Weights of a small transformer language model: 5 heads of 32 (1 for keys and values), MLP 320 SwiGLU.
MLP neurons of a small language model. Each row is named by its layer, matrix (down: output weights) and neuron, and shows model dimensions 64-159. Each number is 500 + 25 x the weight over its row's rms, rounded and kept within 0 to 999. Numbers have three digits each. A neuron's up and down rows have the sign that makes its largest values positive.
Before each neuron's rows, "fires before" lists the tokens most often just after its 100 highest values on Wikipedia text that the model never trained on.

fires before: "z", ":", " S", " M", " a", " J"
L8.down284:513520489530521474488500525495438520527487507537509562475527476508563470529476432445481489500499546508504520489507526499479496524475471504491528497509525493513486499513499495462517523532493504523483497512501473509534530529528504487531441495528518444515515541502519485485492512495543500459

fires before: " that", "d", " the", "ed", " a", "ment"
L22.down192:477532472500537531528483454527505475498530519508515520468498471502483472537481490507511495490465538462463500460520524516434480507525493503465484487476478507496505488489476474536478532526508526507480435499517480504493467542508453551479517539537487521499525485511490479482491504464477458538

fires before: " ", " in", " to", " by", " as", "st"
L19.down223:453514495543542490509508467475502517489489491509477510551501521473548546509473543479507514506536512511544444508521466488490527483501506505501508527463511510479480489548507498496486544446511487499480541530493472539477456569519495514519520517443530475445475504486498502512508491533480521485

fires before: " ", " the", " a"
L11.down262:474496570492489474494508507463512486503561522499477457510491486529444510496474506533498523529450581525465490499529485484469513521544507529492451513488490490510473514457501467548471514503493503483521483558506501505501515465517481529467505534456487452465474495450515464501515514486525485509

fires before: "fore", "ing", " he", "gan", "h"
L17.down200:519506499516485493461500557507502501464501499516485478517492493543553489476523489492472471528521444509551471484504508498496497501514520486518507502473491453489492517523504500439461491510451509508525484505508471533478539455523492498481491512516483508478487490537532527532505491571546529543

fires before: "all", "ith", "it", "end", "^{", " ("
L10.down241:468505534509500465440476506483486494510492514476509479522468483494503477507524486498484475497508501499449495449511495501514507501518493523509463545494473488491481466478522505510486522489535500494503504534532549509505513534511478507482498468487515542505545543467505527448495500529522512480

fires before: "c", "ced", "ished", "ican", "ter"
L3.down93:481495530468540500470460497533489419505484479484482493527510524485479506514481500578535482499480546493492527515472507498528484538503508457517452495482511518506505490518499536481486523542483479486486511518502491496500504535465545524522494469537519498487498501494529540475555474485502509505

fires before: "ri", "ral", "l", "ice", "in", "ain"
L5.down247:458471516515490524484556540493484490462494479557496480514500503481482493536560496467534522529520530496548471503473508497514525521538493496522473511542507528500484507480490497483559479488507528515504519504536506486495502541458543462534496528471493449504464460487550489497495516491496486461

fires before: ".", ",", " |", "8", "4", "9"
L23.down67:525538525521502462549494472500480502466538519492508495533457509475562523517532506501463519541480541528485532515507557514511462516518517505520493528495450516502487530478512496503504528477549503503448477499478498519516488532511449505498487487480491469533467553496523482528468466502496490512

fires before: "e", "ic", " C", " of", "ity", "es"
L23.down155:519525565462547520541494507509542547539477470531513479479539507479486523496507495468488484503515492494504545480527523501499507480493478500468500456476469515487537494499473511483480533515473519490463473534485500494486504507502461455550486499479486476456503495538551528477497475495530496540

fires before: " ", " the", " off", "tern", " ad", "ter"
L4.down237:519489540519534516458501492514522443486550517483483470511478461546493481519502514505492578512476506536515502489500511464498481486505522482491490468525521465546497514497500501545511505514512446498479528528538528496489498495520463508498538497495515504440490469468498545490510523541485519488

fires before: " the", ":", " of", " a", " s"
L18.down25:559469512519516464499476497535489488512523501527510531466535469507512519511486517479469510503515513498489535483487517502563469473491489482501490484485502524466505506546472508493549505528509514507496527505503486512527506523518551519530458558488486533493471527491520471465466480466511489506

fires before: "ation", "a", "t", "i", "ated"
L3.down157:464557510527501525486480519502492510508516477507499519495485517531479481473513488486518507447475451477511503511521508459491546531458558478479464522485493484512488504487503541510448489493520514526471488472469483494510542464501558506489511481511480480479510522470513513511508487482536464538

fires before: " ", " the", " ad", "ord", " a"
L5.down228:542506532513498485482508466493520439487523465514476484501470489496574518485500517488518511520487506506448487484543471488472502508520526494491520481465519472534515473514476494519470450561499488547482533515498506541507458489536445476504494496513485514499515505488475498525538527499470467490

fires before: "ation", "ate", "ated", "a", "als", "y"
L22.down208:509530503510488497477480503508496547504502456504516450520523529502491527525500511482479475464570500483491487471478466537476526521512497525499473552490535470494466511553465508500489513523528500500449495520519469473498453520522521466517486517482481453546552515476511526523498537501462514508

fires before: " to", "ly", " that", "n", " in"
L19.down171:531546501508514472503509472531481468477510525532518523480521535504502477552462518508506521486502526489500496494445512529515482509518505495505499534523473497453458558547492509500493489509513510508499497448555527512486505567494483493467491497547549460473495513495498497504520498478495503516

fires before: "it", "ss", "w", "s", "ton", "at"
L12.down140:524525516511532513454532492486476485554456464450487514527505505526506498463534488494513513487487513545476524494544568510504451518507512506492533526517487543499475538470483509506493496481528517475505492549503510514485516460473484488543544509506528533502527494476505519505486513496491509509

fires before: "v", "duc", "ject", "p", "g"
L11.down94:495500529504463523489499521500512476514482499529496502527519526532499520532480510473499521483460483498536525506508478516525456491484485491533475520476564499489508482501528484514511496514506532464491517466470503508501539471516479482499484523506537539508445491520482507533517528476530537494

fires before: "le", "ear", "os", "any", "oin"
L10.down178:501489500519510506470512531537477495525501478499468547514498508537490526522503499512528516528493498488488498509530496521520515465491458474506464525500498529514482530528513533499479467516479462507491495541505505469504528529488491496511517455544512534482498568517489477502492489508473500532

fires before: "port", "p", "ag", "re", "m", "er"
L3.down281:520488519514503506501453472492503494501534511548527489481512502447528503488502499479549541490481482465484471519523523481445488525506455532519470525553513496544531502504478500467514476503500483494511488494486514523510517514517496482513468467472503472481518483479502528512526531454473521500

fires before: "port", "p", "ail", "er", "erm"
L6.down210:451498468519502504506502503477478539507438562489493531505497538511490539472537513509489470493475501541478466487479520479483484525534483513529503507564510511518541498514518501491461498546522457494529545544484534507528527505485536477507484501512500526558510471544455515530516525492458526512

fires before: " ", " the", " a", " July"
L7.down73:511496527483529526494478536491510524533480485481514528533489537509477475489480471542503501453465570461474498459473489545477473501499455520544497489493527482492484512505467492548460517494513521470525478531430500540484519503477469509506555548482511503502508507542512462474517485466523479478

fires before: "e", "es", "w", "ruary", "ack"
L22.down47:470514516498529536474552532475521534468478513512500489506519516480546553484478466482473522526528532476566501503548542523490512448500518511526503507471542477515498486468509528490512522536514518458472460555426479476493461519493470494531523478526481486497481511549496476486543512506468496510

fires before: "duc", "g", "v", "p", "t", "f"
L5.down57:532476536508492519505491519501512511491475507522509517523495504522507516490490541494537527468476542472497507507538472499483489506469496463525491513504521480506493506508496485525494490508497532462527491498493512474506555464526456459522550500495524522534486508509492488569514520509547516507

fires before: ",", ".", " in", ".\n\n", " and", " ("
L23.down238:510497505504480501521469482472487434499496461531499463502516539506529466518465502473466495491470508489495466466460490494483528471513493516493537523531351529511487479530489485489508489520513505478478478488478502481535514492484506474470453495478512505486560491527480489451526505490463495512

fires before: "p", "per", "t", "v", "duc"
L11.down50:552501541501491487484476522489520513507449500515517504484508513499524502497476499492512499473479514447504504496559504477505504540498487502523485514538470509473481501494509498522508478499471535451496524535501502530523502457529487475531509488524509555536478522468513493503530501546521513523

fires before: "c", "ced", "ished", "ing", "ter", "ce"
L7.down312:536512466450525511503473509524490499505533503481490486518484439477438514496467476534503471484529526462539518484496502522504478513527492518499471520515476522508504467519538516482527510501455453476498527461519485477496546479538520506489523482552524534469478474494468521482542471472510500509

fires before: "ion", "ity", "e", "ation", "ities", "is"
L22.down302:481518525505520459495498535489523550514473509520517506498529528511514536448516505504497500470526489503542473474528521522505554534501470489534493471505460478507495534523488452519480519503520488465467492528507491532453479494500463526515511468500501516474519502527498506519469499499491491528

fires before: "ear", "ro", "oin", "e", "l"
L3.down90:481478509505443510502499509522480510481481464513513533552498504581500530488508501498522523514498515541491494513505479458507480472477472496506502521473475555516488525482494519493465474528453470489457545461510483523474507478501447502493508514531456518489540475518490509539503483473456518549

fires before: "ist", "raph", "y", "ical", "n"
L6.down95:498477493526517487478491486559503518486460530492483490467514493465505499537483456460502504521519502521462499492534519531504500493533495511532512473492506471481548474495494493514515526492485507489553473531493548521513479490465515523498452497533501523496456516452492537529515506515480514516

fires before: "al", "ation", "ated", "a", "i", "ations"
L4.down211:487514510534479483492497452529470488497516503497520482513508528516494496487498498499524485475500467474461444502509503503543497508495495476484480501513488518500460483490487501524473508473476467528516490496466493485501526489519503511501529447521478477503519547498542529565506493539510475535

fires before: "c", "ced", "f", "ter", "ne"
L6.down251:496530532444481491471501524504477484472538469447454523531493446523482480484497498576473494501552505502527503505468499499515477479493455497504502498517459518505479482495509517475505493510488511454492492494480497494483491477531508534514501514514533522458457487489490534510531443476493508486

fires before: ",", "0", ".", "8", "7", "4"
L22.down124:547510509476488525501448495449549501499490484491515492492508499488516462505475490472453471574476514520433511540500495502476496492491480477506513520450424475492493485480502520496513510474572478479485482495515487562504508526493486492489513479528528477514539530517506506509520506501485482487

fires before: " Y", ".", " |", " Z", "-", "el"
L9.down9:576528480499520504512467477526493535476538472542512453535510469496514517522517484490467488519477561536487508459545546485453504526560465497513512476475501509529470486508531470499508537479522479490481494478472485468538505485551447512486481462532511475508503517470488509519489525513546500510

fires before: "t", "tern", "ter", "st", " off", " "
L4.down276:495537552498534522471483499495496451535535450550515491505464517534492477485459520513527534485519485490514496537558527488516531485531542483504493484505499502521512492530474514512487498522468490525476544541496530478510484497505456502539499527478536488459486527435474490512512515468486552483

fires before: "c", "ced", " off", "ter", "ce", "tern"
L6.down197:521528527531496512515501538502473433460510530533527470508451457490487484506524510531509499511512536517500508519533480463447505469486548500486497454520515534547504487510492515526523498496511446485446506467526464500497517467546488525484514502496511467460471495459499499466514509453452514524

fires before: "duc", "v", "p", "t", "g"
L2.down315:486490538479497500494494506491534489521483533511465509524494530474559520487494548529524540478464493467516549480529495539532474516496492507518519510511520477485483502519494497489479477504493521499501487481531489496504569473499489498537536501487501539535476518512487498556514507529544503504

fires before: "ack", "v", "duc", "t", "f", "g"
L2.down121:481466559513472494487519497514502499487513485520509502531530530445509468484473543512507508490474535505494490498551505478529516487473506509499490492466505513493513461535506493512523454538481498486510506485498503495524537530512446502525513468475517541490523468518463514506486521517540492482

fires before: "ral", "in", "a", "ri", "z"
L9.down160:514459443524509486528531517502483510490484514539499488500502489474499485483495499463477530530515503478476464461492493513480482522555518509522532473546447517498444505482485483493499520485504485552481515478503487478483467489450529512520515511501494491518511495503505475460498542540438495513

fires before: "port", "p", "ro", "qu", "ad", "er"
L4.down70:501497530508474539523451468476484496509456528516490532477468540431498515471503495500519507519507506450467489523491488492464491515499496500532495515564475484502498485530535543525482528476508486497509541530459523484521508509508509474512465532516516477490501479479506485540509536491424519529

fires before: "ation", "t", "a", "um", "ated", "i"
L15.down129:511551467556531503465480472523564501499497504489506498539491519534499523516520504477498533472508489458523457494501535533527497489482499520503490558512491469472519531522484525474481511460504475492482503513492493479528534488532548469524492469512508500505490510456503496508507518521514468506

fires before: "ro", "ad", "oin", "qu", "ear", "oup"
L7.down8:551538525527476501506467505529520477525498463499493539471484494500500517493518490526470502513493481455497479500491489490489517504536499533508481541546483508489516468492525558540465459512482505487486492510430537489497461481529530464494501511445533467464467515468526461503524495475494511504

fires before: "ist", "y", "ical", "ar", "ic", "n"
L7.down75:485498519506537488469463505563495507515444516502498500471506499499505488514515496473489473469483539535486545450496524519516480479521510481523516544475553499475539508453512514511494514487525550491538500514493537514559479442512497495499448516483496557504477482466489536470489525513495507509

fires before: "wn", "s", "ther", "l", "ss"
L5.down299:518552494539538492521526508554513496457481497487538505530519519559531491465541504522498504466509528492475499494528513524535472520515513542515539512478499545543515490453536498489501509528498491470509485492497505534489512506497497508520520561480495493494510505452534448510550490513508537532

fires before: "all", "ong", "b", "end", "m"
L10.down70:473504503479528521469455472487501522492505475509547488473491537511572507482529518507526490471527480527476495470511490503506511499494502546523467515528494513484487468472546496474525515500502491528522482509487509530455491524531497491484460499500486532528522555463517496501489508516495478509

fires before: "ear", "ro", "oin", "e", "l", "p"
L8.down159:509547522521478539485530501526497516535446506542484520512501503506481527488489501481498525532505482481513526494513467503489477485471456491493496530485418538486484505508515497520464491493457505523478494480476515454489485503526475499482548490511479498505485517513543480486495497508438505528